Weights of a small transformer language model.
Size: 10 layers, width 512, 8 heads of 64, MLP 1344 GeGLU, vocabulary 30679, 46.9M parameters.
Architecture: tied embeddings, capped logits.
Training: a variant of Muon for these matrices, 988M tokens, 15072 steps.
MLP neurons of a small language model. Each row is named by its layer, matrix (down: output weights) and neuron, and shows model dimensions 304-367. Each number is 128 + 32 x the weight over its row's rms, rounded and kept within 0 to 255. A neuron's up and down rows have the sign that makes its largest values positive.
After each neuron's rows, "fires before" lists the tokens most often just after its 100 highest values on Wikipedia text that the model never trained on. A number after a token or word is its count.

L5.down552 [165 116 129 168 142  90 148  97  54 164 151  93 107  67 131 104 109 139 121  98 109 144  94 142 150 153 136 119 125 103 109 145 170 127 147 127  91  97 152 116 160 130 112 146 114 138 133 181 161  88 160 124 106 154  78  92  85 107 118  71 143 108  83 140]
fires before: " in" 22, " on" 12, " to" 12, " a" 7, " at" 4, " for" 4

L5.down1261 [115 131 101 136 146 130 204 147 147 159 149 108  94 133 145 147 140 157 127 140 137 104 195  77 102 146 126 106 124 147 127  96 115 142 133 105 115 141 165 128 135 114 147 192 125 130  99 121 120  93  95 190 137  86  99  94 130 184 183 139 123 136 127 143]
fires before: "." 68, ".," 9, "e" 4

L2.down355 [162 202 128 109 117 138 114  35  73 115  43 102 102  51 174 134  47 166  89 169 166 151 109 100 116 179 142 171 115 105 124 157 156 133 162 136 122 140 105 105 169 193 160 126 120 113 127  85 145 173 184 105 152  82 184 120 131  88 102 106  63  89 207 122]
fires before: " |" 39, "." 8, "–" 5, "," 5, " –" 4, "%" 4

L5.down201 [162 163  87  84 128 197 128 123  84 102 160  85 158 137 106 107 113 145 149  92 134  87  87 103 122 134 122 114 151 110 117 102 146 123 140  48 165 188 138 122 124 168 175 181 145 108 118 121 135 155 124 204 188 154 120 199 118  58  57 116 133  91 111 169]
fires before: " |" 35, ")" 11, "–" 8, " the" 5

L3.down54 [147 127 136  82 151 143 167 108 112 164 150 144 153 148 126 180 159 151 126 154  85 102 142  38 163 158 159 167 167  80 141 150 121 131 150 144 103  83 116  97 210 104 151 126 112 123 124 105  88 118 104  93 110 143 103 114 151  74 138 142 198 119 128  99]
fires before: "|" 43, "\n" 17, "|---|---|---|---|---|---|" 11, "|---|---|---|---|---|" 7, "-" 4

L2.down388 [ 98  99 251 112  65  55 104 177 135 118 145 204 144 155 129 195  95 177 150  78  85 157 122 143 139 141 145  99 113 104  82 120 119 121 163 115 151 131 121 173 111  68 145  90 117 114 125 164  79  71 126 112 152 163 111 131  96 164 108 132 116 195  90 150]
fires before: "\n" 35, " %" 14, " " 6, " ±%" 4

L3.down982 [148 148  83 103 104 100 119 147  97 131 180 157 137 176 120 105 140 127 187 126 137 132  94 150 133 177 124 144  91 154 112 100  75 146 180 133 140 156 166 163 132 190 122 172 170 115 118 133 144 141  86 136 110  75 115 163 105 106 116 109 135 134  68 161]
fires before: "\n" 44, "-" 9, "," 6, " the" 4

L5.down476 [126  78 101 146 109 189  98 160 152  94 149 131  96 183 148 190 121 123 205 128 117 119 147 182 121 144 138 129 133 116 139 134 146 160 129 104 128 110 149 103 172 168 130 175 134 165 176 177 134 126 171  73  96 115 153 201 111 129 175 120 139 124 140 125]
fires before: "," 32, "." 8, " with" 8, " from" 6, " to" 5

L2.down945 [ 92 107 118  89  98 110 170 145 176 145 140 139 103 105 112 112 116 118 115 105 100 115 105 120  98 132 150 156 118 106 159 103 117 123 146  86  79  83 139 167  86 118 123 139 153 183 127 123 176 171 136 163 121 158 147 144 118  85 173 159 106 189 199 105]
fires before: " /" 33, " |" 30, ":" 4

L3.down961 [160  94 162 121  93 114 116 120 197 144 136  73 206  85 130 191 100  87 151 130 147 154 126 128  71 135 149 154 123  71 137 161 120  99 136 144 137 106  71  83  83 141 195 171 122 117 144 152 162 172  93 156 140 133 119 135 104 125 104 105 126  67 183 125]
fires before: "\n" 31, " 0" 10, " AL" 7, " " 6, " |" 6, "." 6

L3.down966 [171 116  92 185  71 133 127 112 141  98 133 172 103 183 131 100 159 105 128 113 118 128  80 127 114 120  76 109 185  96 123 113  81 156 128 156 132 152 124 140  83  91 114 109 188  94 131 134 100 167 135  80  91  76 112  84 213 161 146  84 142  56 142 133]
fires before: " |" 43, "." 9, "-" 8, ";" 5, "–" 4

L5.down760 [110 111 115 120 208  92 125 132  31 116 118 134 110 163 131 117 159  84 173  95 117 198 133 111 110 144 110  89 100 137 108 135 119 136 145 108 136 123  60 121 135 104 136 105  73 139 151 168 169 122 193 140 120 127 122 167 192 146 179 174 106 120 113 132]
fires before: " |" 48, ":" 23, "–" 14

L2.down121 [ 72  91 131 122 102 166 143 180  91 145 141 105 102  85 124 154 126 185 125 170 159 101 115 166 101 137 103 144 147 100 145  98 114  94  92 149  79  71  87  68 139 112 134  86 128 147 132 191 124  93  96 190 159 134 179 151 166 115 145 124  90 161  90  66]
fires before: " |" 38, "," 9, ";" 9, "–" 4

L5.down302 [114 117 145 102 174 154 151 165 135 107  86 129 127 140 165 130 128 127 136 110 195 136 103  79 118 149 156 122 118 100 101 179 111 103 102 107 129  78 143 146 156 147 109 106 124 105 156  98 189 143 143 123  76 118 106 120 143 137 147 170 149 103 119 159]
fires before: "|" 65, " a" 6, "-" 4, " round" 4

L3.down878 [114 158 162 103 125 126 106 164 136  89 178 149 129 146  55  81 200 173 149 180 122 129 139  80 141 165 156 154  77  93 137 132 145 109 136 144 103 130 131 103 197 184  97  86 140 167 157 153  98 130  99 137 131  99  71 170  73 132 153  88 137 119 113  90]
fires before: " |" 40, ":" 21, "." 5

L5.down180 [137 154 163 163 113 171 119 141  91  65 168  74  80 145 125 110 167 121 160  97 150 106  92  58 122 128 127  93  96 105 124 171 112 152 139 115 133  78 117  99 171  94  76  79 128 145 110 126 103 105 184 160 120 106 142 122 103 179  94 131 116  75  99  80]
fires before: " by" 38, " in" 11, " with" 6, "," 5, "." 5, " at" 4

L5.down1192 [165 182 233 223 124  71 144  94 146 122 162 127 149 124 115 118 151 121 113 112 124 135 165  86 157 165 149 121 175 169 111 121 132 186  99 132 167  67 142 134 167 118 185 104 141 156 107 118 143  83 157 108 139 172 156 117 119 109 111 182 144 175 107 118]
fires before: "\n" 33, " " 23, " —" 6

L5.down808 [171 204 128 151 122 157 125 118 118 122  97 146 131 161 169 141 108 135 166  53 100 143 131  53 108 130  94 151 169 172 113 155 106  67 184 100 118 123 180 157 170 123 119 132  86 117 103  78 115 120 171 159 117 173  91  62 123 139 107 159 162  61 198  69]
fires before: "." 22, "," 21, "s" 7, " and" 4

L5.down539 [ 88  90 147 159 109 106 213 183 118  71 160 123 138 128 148 118  97  84 182  58 126 106 192  69 118  71 108  89 103 156  76  72 167 127 133 145 105 147 103 122 175 194 125 142 183 161 142  73  99 107 124  95 175 124 117  88 126  93 148 169 106 148 190 115]
fires before: " |" 47, "." 20, "," 19

L3.down138 [108 143 133 113 141 122 172  89 108 124 114 140  96 105 119 127  91 131 143 136 145 129  84 133  76  80 136 103 150 153 109 142 123 182 160 123  98 135 101 125  78 105 175 132 144 165 146 141 155 171  97 106 142 107 112 168 136  47  92 128 151  72 152 116]
fires before: " |" 54, " (" 9, "%" 9, ")" 8

L5.down372 [159  95 129  53  82 149 110  98  86 142 144  80  81 157 164 123 186  56 139 133 140  82 180 135  86 145 198 118 137 134  64 176 162 123 183 142 168 169 216 156 108  99 110 138  85 156 146 126 132 132 112 146  72  81 112 108  93 137 182 173 147 152 106  75]
fires before: " |" 43, " of" 10, "," 5, "\n" 4

L3.down383 [127 134 148 185 128 169 101  90 107 129 120 161 182 112 174  70  94 124 116 163 113 115 144 146 148 103 135 117 118 166  92 163 148 138  71 113 126 130 201  57 162 121 169 208 112 140  82 165  92  88 135 121 125 117  98  71  76 163 118 150 108  90 123 125]
fires before: " |" 46, "°" 14, ";" 9, " votes" 7

L2.down500 [130 145 140 139  69 172 110 182 160 110  87 164 119  89 152  88 162 113 153 111 124 222  96 115 103  92 128 122 160 124 133 109 102 135  83 165  86 139 125 121 123 121 115 170  89  35 167  54 193 132 107 117 107 154 139 113  69 153 138 102 152 168  93 133]
fires before: "\n" 45, " Songs" 5, "-" 4

L5.down1096 [ 89 157 106  76  86  77  90 153 107 164 131 185 177 136  80 100 156 140  90  92 123 126 128  91 174  76 174 172 142 175 118 108 128 144 141  93  70 116 133 164 113 117  84 141 133 134 101 131 153 184 115 112 143 134 120 154 168 116 124 154 171 155 105 161]
fires before: "-" 83, "\n" 11

L3.down455 [ 78 156  28 133 154  86 117 118 172 112  61 121  39 101 140 202 112 141 192 150 208 117 113 126 154 205 101 180 133 102 161 145 131 143 117 135 128 154 180  27 116 132 147 185 103 135 171 113 104 153 160 174 145  57 118 158 159 171 153  71 156 152 118 167]
fires before: "," 18, "." 14, " in" 12, " and" 10

L2.down100 [122 129 119  94 179 205 134 169 175 137 181 148  61 129 147 112 138 106 145 122 101  67 201  69 142 138 117 149  84 196 145 143 111  85 107 139 131 106 165 122 114 126 118 171 102 195 196 161 117 123  74  71 157  91  97 126 106 113 127  84 126 129 126 108]
fires before: " /" 33, "-" 21, "." 4

L2.down0 [119 117 114  59 162 116 114  78  98  98 108 130 136 137 131 113 184 108 109 157 159 163  67 146 119  88 168 109  96 162 119 160 171 127 126 102 161 198  79 104 184 143 198 125 153 223 146 126 162 169 159 103 112  86 129 162  68 201 164 100 121 137 165 122]
fires before: " |" 59, ";" 14, "." 8

L5.down1315 [192 131 109  89 135  63  71 144 152 127 154  90 119 120 125 104 168  86 124  79  63 163  83 124  91 128 224 121 125 121  79 186  95  74  89 174 178  79 173 104 123 127  82 135 184  89  88 152 145 106 162  65 123  47 193 137 100 141 132 116 107 148 120 125]
fires before: "\n" 100

L3.down891 [129 111 145 122 111 168 110 189 114 154 193 154 126 111 118 159 160 146 143 156 121 184 139 153 144 194 120 134  98 136 125 112 123 148  88 172  85 163 134  94 137 107 123 117 133 149  86 111 146 144 156 102 170  84 151 128 142 221 151 110 115 108 143 126]
fires before: " |" 37, ";" 10, " Women" 7, " in" 5, "," 4

L3.down92 [168  98 147 119  73  99 125 153 126  74 163 114 110  62  64 170 156 118 140 115 149 132 139 134 136 137 138 163  74 113 188  82 161 136  98 144 144  97 122 142 143 132 116 109 107 170 147 116 117 128  80 133 151 119  92 162 110 111  95 126 107  68 118 187]
fires before: "\n" 36, " " 11, " M" 4

L3.down1172 [128 114  79 176 129  83  81 193 161  95 125 124  97 130  61 112 141  60 130  86 136 118 173 169 100 160 178  64  71 106 152 157 101 169 147 132  95  80  67 167 146 144 166 124 148 141 147  53  96 182 148 155  82 147 152 131 104 169 114 131 115 153 133 115]
fires before: " |" 39, "S" 14, "==" 6

L3.down1039 [141  99  70  90 171 136 127 153  94 168 115 121 176 168  86 164  89  69 134 134 154 122 131 142  87 158 109  76 122  90 135 118 137 114 117 147  34  63 123 127 109 118 112 142 108  64 124  72 160 150 137 201  47  43 152 116 133 188 146 146  79 114 123 107]
fires before: " |" 100

L2.down535 [111 124 255 115  98 161 107 123 158 169 166 138 132 175  89 136 111 156 154  98 103 194 151 149 120 170 126 127 141 163 172 122 147  90 165  89  74 147 178 100  71 178 140  14 145 142 183 166 159 129 174 153 162 139  93 130 136 135 177  94  86 111  96 108]
fires before: "\n" 23, " " 13, " −" 10, " 39" 4

L5.down1027 [132 130 124 117 131 125 159 102 112 105 152 207  93  39 136 123 123 171 133 109 139 109 104 157 106 168  70 119 167 118 130  59 131 106 119 124 111 126 141 124 156 130 195  99 124 189 122 218 129  90 137 111 144  94 188 102 176 136 128 131 141  89 122  90]
fires before: "-" 43, ";" 6, "v" 4, "\n" 4, "," 4

L2.down221 [143 132 126 143 112  83 161  92  44 128 111 149  83 148 170 135  96 116 102  70 135 144 151 130 131 162  97 127 105 114 163  97 124 188  97 169 148  89 132 107 150 135 164 139 194 117 172 122  72 132 121 124 110 131  96 163  98 136  89 183 109 168 125  73]
fires before: " |" 46, "." 10, ";" 4

L5.down109 [112 146 191 149 125 122  71 123 130 114 150 173  98 142 124 100  49 122 135 129 134 107 124 170 134 139 142 155 182 131 101 157 152 130 159 154 120 138  76 187  99 109 175  62 126  80 128 173 155 144 133 152  62 156 114 138 119 117 111 102  87 141 144 188]
fires before: "\n" 31, " The" 13, " In" 8, " |" 5, " He" 4

L3.down911 [ 96 154  61 127 158 173 150 158 170 117 123 149 102  94 159 147  84 127 132 159 178 114 100 132 180  93 126 198 149 134 153 142 124 130 149 141 140 145 119 122 160 193 108 147 159 134  98 114  93  81 145 182 120 136 153 146 146 101 172 129 153 117 107 176]
fires before: " States" 27, "ev" 11, "akh" 6, " Kingdom" 5, "ami" 4, "us" 4

L3.down504 [136 116  52 171  68 146 105 172 107 171 173 172 158 115 133  97 126 132 133 160  81 166 120 154 149  42 130 131 179 121 165 193 124 146 113 103 112 135 144 124 129  96 149  76 145 121 113 121  53 185 114 159 109  90 167 137 132 142 160 114  97 147 182 179]
fires before: "." 45, " |" 35

L5.down158 [139 177 109 110 135 144 117  92  98  86 125 144 157  93 130  84 151  97 104 133 123 146  94 102 162 131 163  59 164  96  81 175 152 102 139 152 114 104 118 124 162 119 137  92 131 116 124 112  70 128 152  86 110 116 113  92 108  95  71 131 112 167 148  80]
fires before: "," 26, "." 17, " |" 16, ")." 6, ")" 6, "–" 4

L5.down1292 [160 100 148 161 135 116 154 132 104 162  92 117 151  78 166  98 102  77 153 173 115 151 178 104 119 103 105 196 100  87  89 160  95 153 107 137  79 189 141 121 156 165 111 114 192 114 141  76 116 105 148  78  97  81 129 135  96  94  82 123  91  89 103 123]
fires before: " to" 62, "." 4

L5.down1009 [157 117 206  92 153 129 136  93 117  80 128 110 134 125 117 165 153 183  91 132 155 144 178 163 136 117  95  99 146  93 102 130 135 121 160 130 143 155  95  79 143 131  94 162 148 143 106  98 135 138 109  89 183 132 142 123 125 105 127  86 129 112  99  75]
fires before: " |" 52, "." 13, "," 4

L2.down425 [122 148 188 207 119 116 113 154 130 115 141 169 163 125 168  67 125  55 140 161  69 107  93 148 111 148 144  78 133 102 140 110 114 122 112 153 123 154 141 118 168 155 148 128  89 132 134 119 134 103 144  84  88 135 105  86 151 144 129 106 100  79 107 153]
fires before: "\n" 46, "and" 4

L2.down769 [151 171  95 183 114 119 143  99 115  72 106 129 151 133 128 107 139  92 145 148 122 148 204 159 128 159 123 126 116 147 126 161 136 165 183 106 119 154 101 134 145  96 197 133 134  43 179  98 165 129 121 163 139 126 150 106 133 154 164 158 145 127 156 139]
fires before: " |" 31, "." 16, "," 7, "%" 6, "–" 6

L2.down63 [ 69 142 107 169 116  91  79  82 154 132 130 155  88 170 113 127 131 104 143 123 105 144 156 155 121  98 103 122  98 131 115 122 167 114 102 178  71 169  76  82  93 101  83 168 167 180 130 194 163 122  90 126 112 177  91 143 132  88 120 135 116  74 126 122]
fires before: "N" 31, "E" 21, "W" 13

L5.down1085 [136  85 154 160  79 101  59 182 138  77  98  95 176 156 149  89 168 125 134 129 132 117 123 111 120 132 141 125 104  76 136  78 110 180 160 133 137 111 120 151 129 115  95 164 137  99 106 114 101 121 134 129 121 134 132 120 190 159 109 119 112 180  72 156]
fires before: "\n" 31, "-" 19, " |" 9, "." 5

L2.down1251 [ 47 152 142 134 127 109  73 162 156 148 113 127 127  86 164 149 153 140 142 161 133 107 165  98 141 107 100 150 138  92 113 141 154  83 148 115 146  91 129 109 119 101  96 121 123 126 144 148 113 140 143 172 127 115 194 146  99 161 148 110 142 160 149 154]
fires before: "," 19, "." 16, ":" 10, " (" 6

L2.down402 [100 120 186 166 159  94 102 164 180 131 172 149 136 146 130 127 104 161 144  92 143 157 160  79 118 113  83 142 139 135  85 119 179 117 110 164 108 130 145 149 106 163 149 152 174 152  85 142  95 158 144  87 107 160  77 159 102 152 152 153 145  87 169 146]
fires before: "\n" 31, " 0" 11, " 1" 4, " 51" 4, " Total" 4, " X" 4

L5.down91 [165 164 113 191 130 157  76 135 156 127 131 179  78 107 122 139  85 172 127 132 186 193 151  68 128 148 182 100 191 106 178  75 119 159  99 220 137 135 142 119 162 102 111 111 132 142 136 153 101 122 130 148 100 122 102 124 136 104 161 106 167 141 120 121]
fires before: "N" 22, " |" 18, "E" 16, "W" 13, "ev" 6, "–" 4

L2.down387 [109 147 102 123  97 143 134  76 183 128 105 147  75 140 112  89 131  95  87 104 136 118 105 102 175 131 125 107 192 137  76 102 110  75 128 138 118 136  74 141  94 147  74 156  97 142 106 143 117 108 158 115  96 150  83 127 183 130 115 115 136 101 129  81]
fires before: "N" 28, "E" 21, "W" 13

L3.down758 [114 101 159 120  79 126 171 162 114 140  80 147 110 137 159 133 150 106 154  71 152 102 196 138 125 145 183 104 141 123 140 142 136 184  79 111 129 130 127 129 151 100 137  75 125 140 151 116  84  98 159 129 100 117 100 175 139 153 156 106  65 112 131  83]
fires before: "." 17, "″" 13, "′" 11, " 1" 6, " Gold" 5, " Party" 4

L5.down60 [111 126  83  88 121 114 163 113 125 140 116 105 110 138 126 196 151 101 178  93 126 174 131 144  95  55 128 119 127 103 143 140 178 113 139 117 116  87 134 155 124 159 165  85  92 156 127 138 217  78 107 142 132  35 153 159  91 173 141 161 143 110 183 139]
fires before: "-" 67, "\n" 11, "committee" 6

L3.down521 [155  92 167 118 156 110 106  96 113 157 117 109 129 226 137  95 128 110 117 154 119 145 117 149  95 174 104 126 117 144 140 150 118 138  96 178 122 170 136 118 160  87 116  41 110 140 153 134 158 142 157 148  90 115 148 125 117 120 115 161 114 129  98 111]
fires before: " |" 80

L2.down385 [164 144 190 128 139  91 131  95 153  90 112 117  64  92 154  96 154 150 137 161 186 126 113 101  94 136  83 141 168 102 106 137  84 194 223 126 134 144 114  81 121  81 114 141 165 160 173 131 138 161 152  88  96 149 118 114 115 106 111 129 114 138  97 188]
fires before: "\n" 42, " The" 10, " He" 4, " In" 4

L5.down1232 [179 109 132 124 115 113  95 115 143  95 117  90 108 153 135 151 133 125 166  83 104 128 166 102 158 116 114  71 133 123 126 120 164 129  71 100 171 101  75 108 135  95 140 186 157  84 104 125 123 190 135 115 103 175 123 148 105 153  89  99 163 162 160 104]
fires before: " |" 29, "." 21, "," 12, ";" 10

L3.down174 [161 167 109 141 125 177 163  83 158 135 116  59 117 137 115 102 181  91 170 121 146 134 169 142 110 172 143 104  77 170 182 105 121 146  83 148 123 126 146  85 127  95 141 149 137 106 178  90 163 101 133 123  83 141 127 160 155 124 134  82 125 145  58  69]
fires before: "N" 28, "E" 21, "W" 13, " North" 7, " and" 5, " in" 5

L3.down1281 [117 175  72 122 150 128  96 142 130  75 123  98 126 103 152 119 131 128  91 124  97 117  82 138 148 137 103 157  71 156 162  83 173 190  84 151 136 118 134 110 179 131  87 110 155 120 130 141 184  75  92  62 111 163 147 134 125 144 117 112 182 109 102 175]
fires before: " States" 54, " Kingdom" 12

L2.down1026 [128 109 226  82 184 116 123 141 108 155 177 208 128 112 127  95  90 100 102 150 100 180 114 101 147 109 145 136  97 128 119 140 209 100 124  79 132 124 173 129 223  64 147  73  85 170 100 132 148 116  82  89 138 154 129 180 146 109  95 147 106 106 134 156]
fires before: "\n" 49, " 1" 9, " " 5

L5.down29 [158 136 115  84 115 110 145  92 108  82 119 123  78 115 167 141 205 124 112  49 177 167  93 120 131 119 102 135 128 127 143 140  66  83  59 118 119 176 138 175 176  77 112 122 140 103 195  95 205 107 162 149 124  65  91 161  99 129 122 132  83 178 123 167]
fires before: "-" 63, "\n" 14

L3.down1160 [ 99 111 139 157 172 204 168 131 120 100 111  62 123  91  94 108  96 174 192  71 108 140 114 135 107  72 154 125 136 100 144 138 146  54 120 154 137 176  80 104 126  95 147 113 108 101 110 112 112  83 126  52 114  31 150 106 165 131 116 125  90  92 128 136]
fires before: " of" 12, ":" 12, " in" 9, "ing" 6, "==" 6, " by" 6

L2.down1129 [161 113 255 145  76  94  87 156 161 160 153 145 109 123  92 117 109 161 160  99  90 140 141 129 148  90 153 112 121 145 109 145 153 155 139 159 135  76 168 126 186 103 139  86 151 187 122 166 173 174 149 103 124 166 119 161 116 127 126 128  56 144 100 140]
fires before: "\n" 28, " %" 16, " Votes" 15

L5.down251 [ 88 125  91 157  85  51 116 119 175 116 107 117 128 173 109 156 163 135  57 113 146 119 140 142 108  88  94 142 163 144 142 131  93  99 170  98 127 115 134 148 136 149  71 123 148  75 107 114 108 105  89  90 186  86 193 156 154 131  85  85 149 150 114 111]
fires before: " -" 42, " :" 13

L5.down390 [177 137 143 176 154  92 119  80 117 118 142 151 124 118 140  75 100  87 112  95 117  96 154 126 133 121 151 153 125 131 160 100 150 133 152 102 145 162 156 120 107  89 111 146 184 169 104 169 102  63 149 116 154 160 128  91 118 130 141 177 163 132 139  21]
fires before: "\n" 54, " and" 17, "." 6, " who" 5, " (" 4

L3.down608 [162 151 190 136  82 132 167 118  95 121 195 108 145 114 129 144 116 116 151  97 118 137  83 199  84 122 176 159 143  96 150 131 115 152  92 109  95  81 154 110 119 115 124 112 157  88 139 149  96 160 103 141 164  97 127 157 182 138 130 115  94 129 138 152]
fires before: "\n" 23, " " 19, " (" 14, " —" 7, " 0" 5

L5.down104 [132 165 160 143 114 116  86 106 144 134 140 135 176 175 162 106 187 112 193 154 188  90 139 121 142 162  59 112 133  57 142 121  97 123  91 175 144 129 102 145 127 109 203  34  14 176 182 145 130 101 142 146 179 127 152  67 147 152 129 138 110 135 122 114]
fires before: "-" 45, "\n" 40

L5.down27 [161 134 129 169 101 185  97 211 172 138 143 149 106 190 120 134 138 113 121  97 124 151 158 114 139 146  74 101 143  99  66 113 175 148 103 102 152 156 143 116 135 162 159 184 122 111 166  84  91 157 196  93 149  93  56 135  94 107 114 159  76 127 130 132]
fires before: " |" 38, "–" 8, " 5" 4

L3.down866 [182  97 129 105 179  92  70 165 105 137 150 144 162 171 162 156 143 156  83 121 145 134  75 110 161  77 153 104 110 133 148 143 102 141 143 123 113  76 127 136 144  95 143 135 105 191 142 102  79 198 162 154 165  78 117 138  72 134 130 101 116 153 100 139]
fires before: "\n" 46, " |" 14, "°" 4

L3.down279 [108 182 126 200 125  70  72 119 132 116 102  87 107  82 107 115 156  99 116 103 151 127  82 148 134 117 135 139 156  71 114 117 147  69 149 167 122 118 127 101 129 135 120 170 141 148 126 221 125 194 143 186  70 137 109 113  68 121 135 144 107 141 138 130]
fires before: "\n" 38, "-" 19, " The" 7

L5.down6 [176 134 117  81 127 137 108 162  75 122 122 150 123 120 207 118 140 176 125 142  37 149  82 108 146 175 123 124  89 158 107 172 180 132 143 114  94 122  93 148 115 151 157 141  45 211 129 208 113 124  90 212 147 142 120  94  91 152 108 106  93 111 158 119]
fires before: ":" 20, " |" 20, "–" 17, "″" 13

L3.down369 [155 139 193 157  80 103 162 171 114 151 103  41  82 143  83 160  77 160 147  85 171 155  92 182 124 113 142  85 167 146  96 162 128 107  48 165 126 121 156 178 107  50  61 104 208  76 130 159  88 141 136 127 113 185 160 156 143 149 190  67 125 135 132 159]
fires before: "N" 33, "2" 7, " " 6, "\n" 4, " 4" 4

L2.down264 [125  69  93 140 104 115  58 137 170 145 122 132 127 131 153 216  91 108  93 181  72 152  94 117 199 116  99 112 142 149 183 171 189 108 113 153  86  85 151 200 170  91 119 168 112 124  89 193 167 121  87 107 142 117 148 175 118 166 196 152 176 130 153 169]
fires before: " States" 71, " Kingdom" 14, "," 4

L3.down169 [ 97 161 173 122  72 156  78 103 151 121 125 143 105 157 106 151 137 148 154 108 103 181 160 119 127 101 106 150 142 106  78 140 123  70 171 109 105 122 121 138 120 113  80 161  99 158  78  79 153 131  99 132 170 102 135 134 123 141 183 181 105  65 130 179]
fires before: "," 49, "." 11, "\n" 6, " the" 5, "s" 4, " he" 4

L2.down183 [110  70 152 123 118 130 148 137 116  99 142 180 138 132 156 126 221  85 133 139 147 154 105 204 100 118  90  91 159  94 123 147 127 130  81 159 120 139  78 116 103 156 138 153 111 114  59 106 111 168  96 103  99 143 124 171  93 141 151 123 194 186 244 153]
fires before: "1" 18, "3" 11, "0" 9, " |" 7, "2" 7, "7" 5

L5.down179 [140 149 136  73 193 122 123 182  56 112 135 133  82 141 167 173 130  65 148 150 112 127 134  69 126 104 106 127 137 144 152 112 119 149 135 190 134 145 126 119 125  83 107 191 118 135 130 136 162 157  90 134  81 129 137 139  82 184  84  83 185 143  72  68]
fires before: " |" 43, "." 16, "," 11, "–" 7, "\n" 5

L3.down762 [128 125 164 132 186 107 155 118 182 134 188  79 134 153 157 108 132 120 200  67 159 116 167 106  91 123  86  81 131  93  75 108 137 104 107 128 109  52 133 166 119  63 135 160  71 159 101  70  94 118  77 164 149 116 185 163  79 126 110 141 145 173 112 112]
fires before: " |" 28, "%" 16, "°" 8, " in" 4

L5.down542 [133 118 142  72 161 165 110 134 107  94  80 113 124 127 192  99 132 151  97 100 198 104 121 172 126  65 133  85 108 138 177  94 170 116 130 118  74 151 132 138  95  61 136 207 118 127 118 176 119 140 139 119 184 146 161 110 125 134 158 102 141  72 101  83]
fires before: " |" 27, "," 20, "." 17, ";" 9, "\n" 8

L2.down142 [118 120 140  90 106 131 144  76 119 135 135 116 140 129 174  98 133 184 156  79 119  92 172 117 137  94 113  71 129 134 154  88 182 144 114 122 100 151 160 132 127  48  65 174 130 142 123 147 141 107 127 118 138 128 199  66 161 105 147 130  92 121 115 123]
fires before: " |" 48, "," 12, "°" 7, "." 4, "\n" 4

L2.down722 [127 113 126 113 208 150 143 166  81 173 153  98 102  84 167 176 120 143 154 119  99 123 125  81 119 169  97 116 118 128 168 121 177 122 172 161  84 124 125 167 152 151 107 172  63 114 186 124 108 132  69 107 118  89 119 167 132 163 152 180  82 106 106 103]
fires before: " |" 26, "," 21, "." 12, ")" 9, "\n" 8, "ib" 4

L5.down44 [137 128 115 136 115  75 135 109  80 122 134 149  92 163 213 165 101  83 126 195 162 156 174 101 178 167  66 114 161  92 101 138  94 123  66 108 115 147  76 120  94 165  93 170 115 129 123  89  98 131  55 146 134 115 109  95  92 101 167 101 126 131  83 129]
fires before: " |" 33, "|" 9, " 0" 6, "0" 5

L5.down361 [121  60  77 158  96 147  95 124 101  86 135 200 220 145 107 112 108 117 118 108 134  96 131  84 132 136 190 122 124 115 148  99 195 147 127  82 176 171 163 156 158 127 114  97 102 132 151 164 121 126  66 155 150  91 150  83 135  93 173 166  49 148  84 117]
fires before: " |" 28, "," 24, " (" 5, "\n" 4

L2.down748 [110 133 111  81  95 179  96 114 184 132  97 134  60  98 166 177 145  74 108 126 132 114  87 171 143 128 126 172 109 162 198 177 172  84 146 151  95 166 114 124  85  94 121  80 111  87 160  88  94 124  76 156 136  71  93 144 122 126 136 134 123 129 124 156]
fires before: "," 26, "." 26, "\n" 5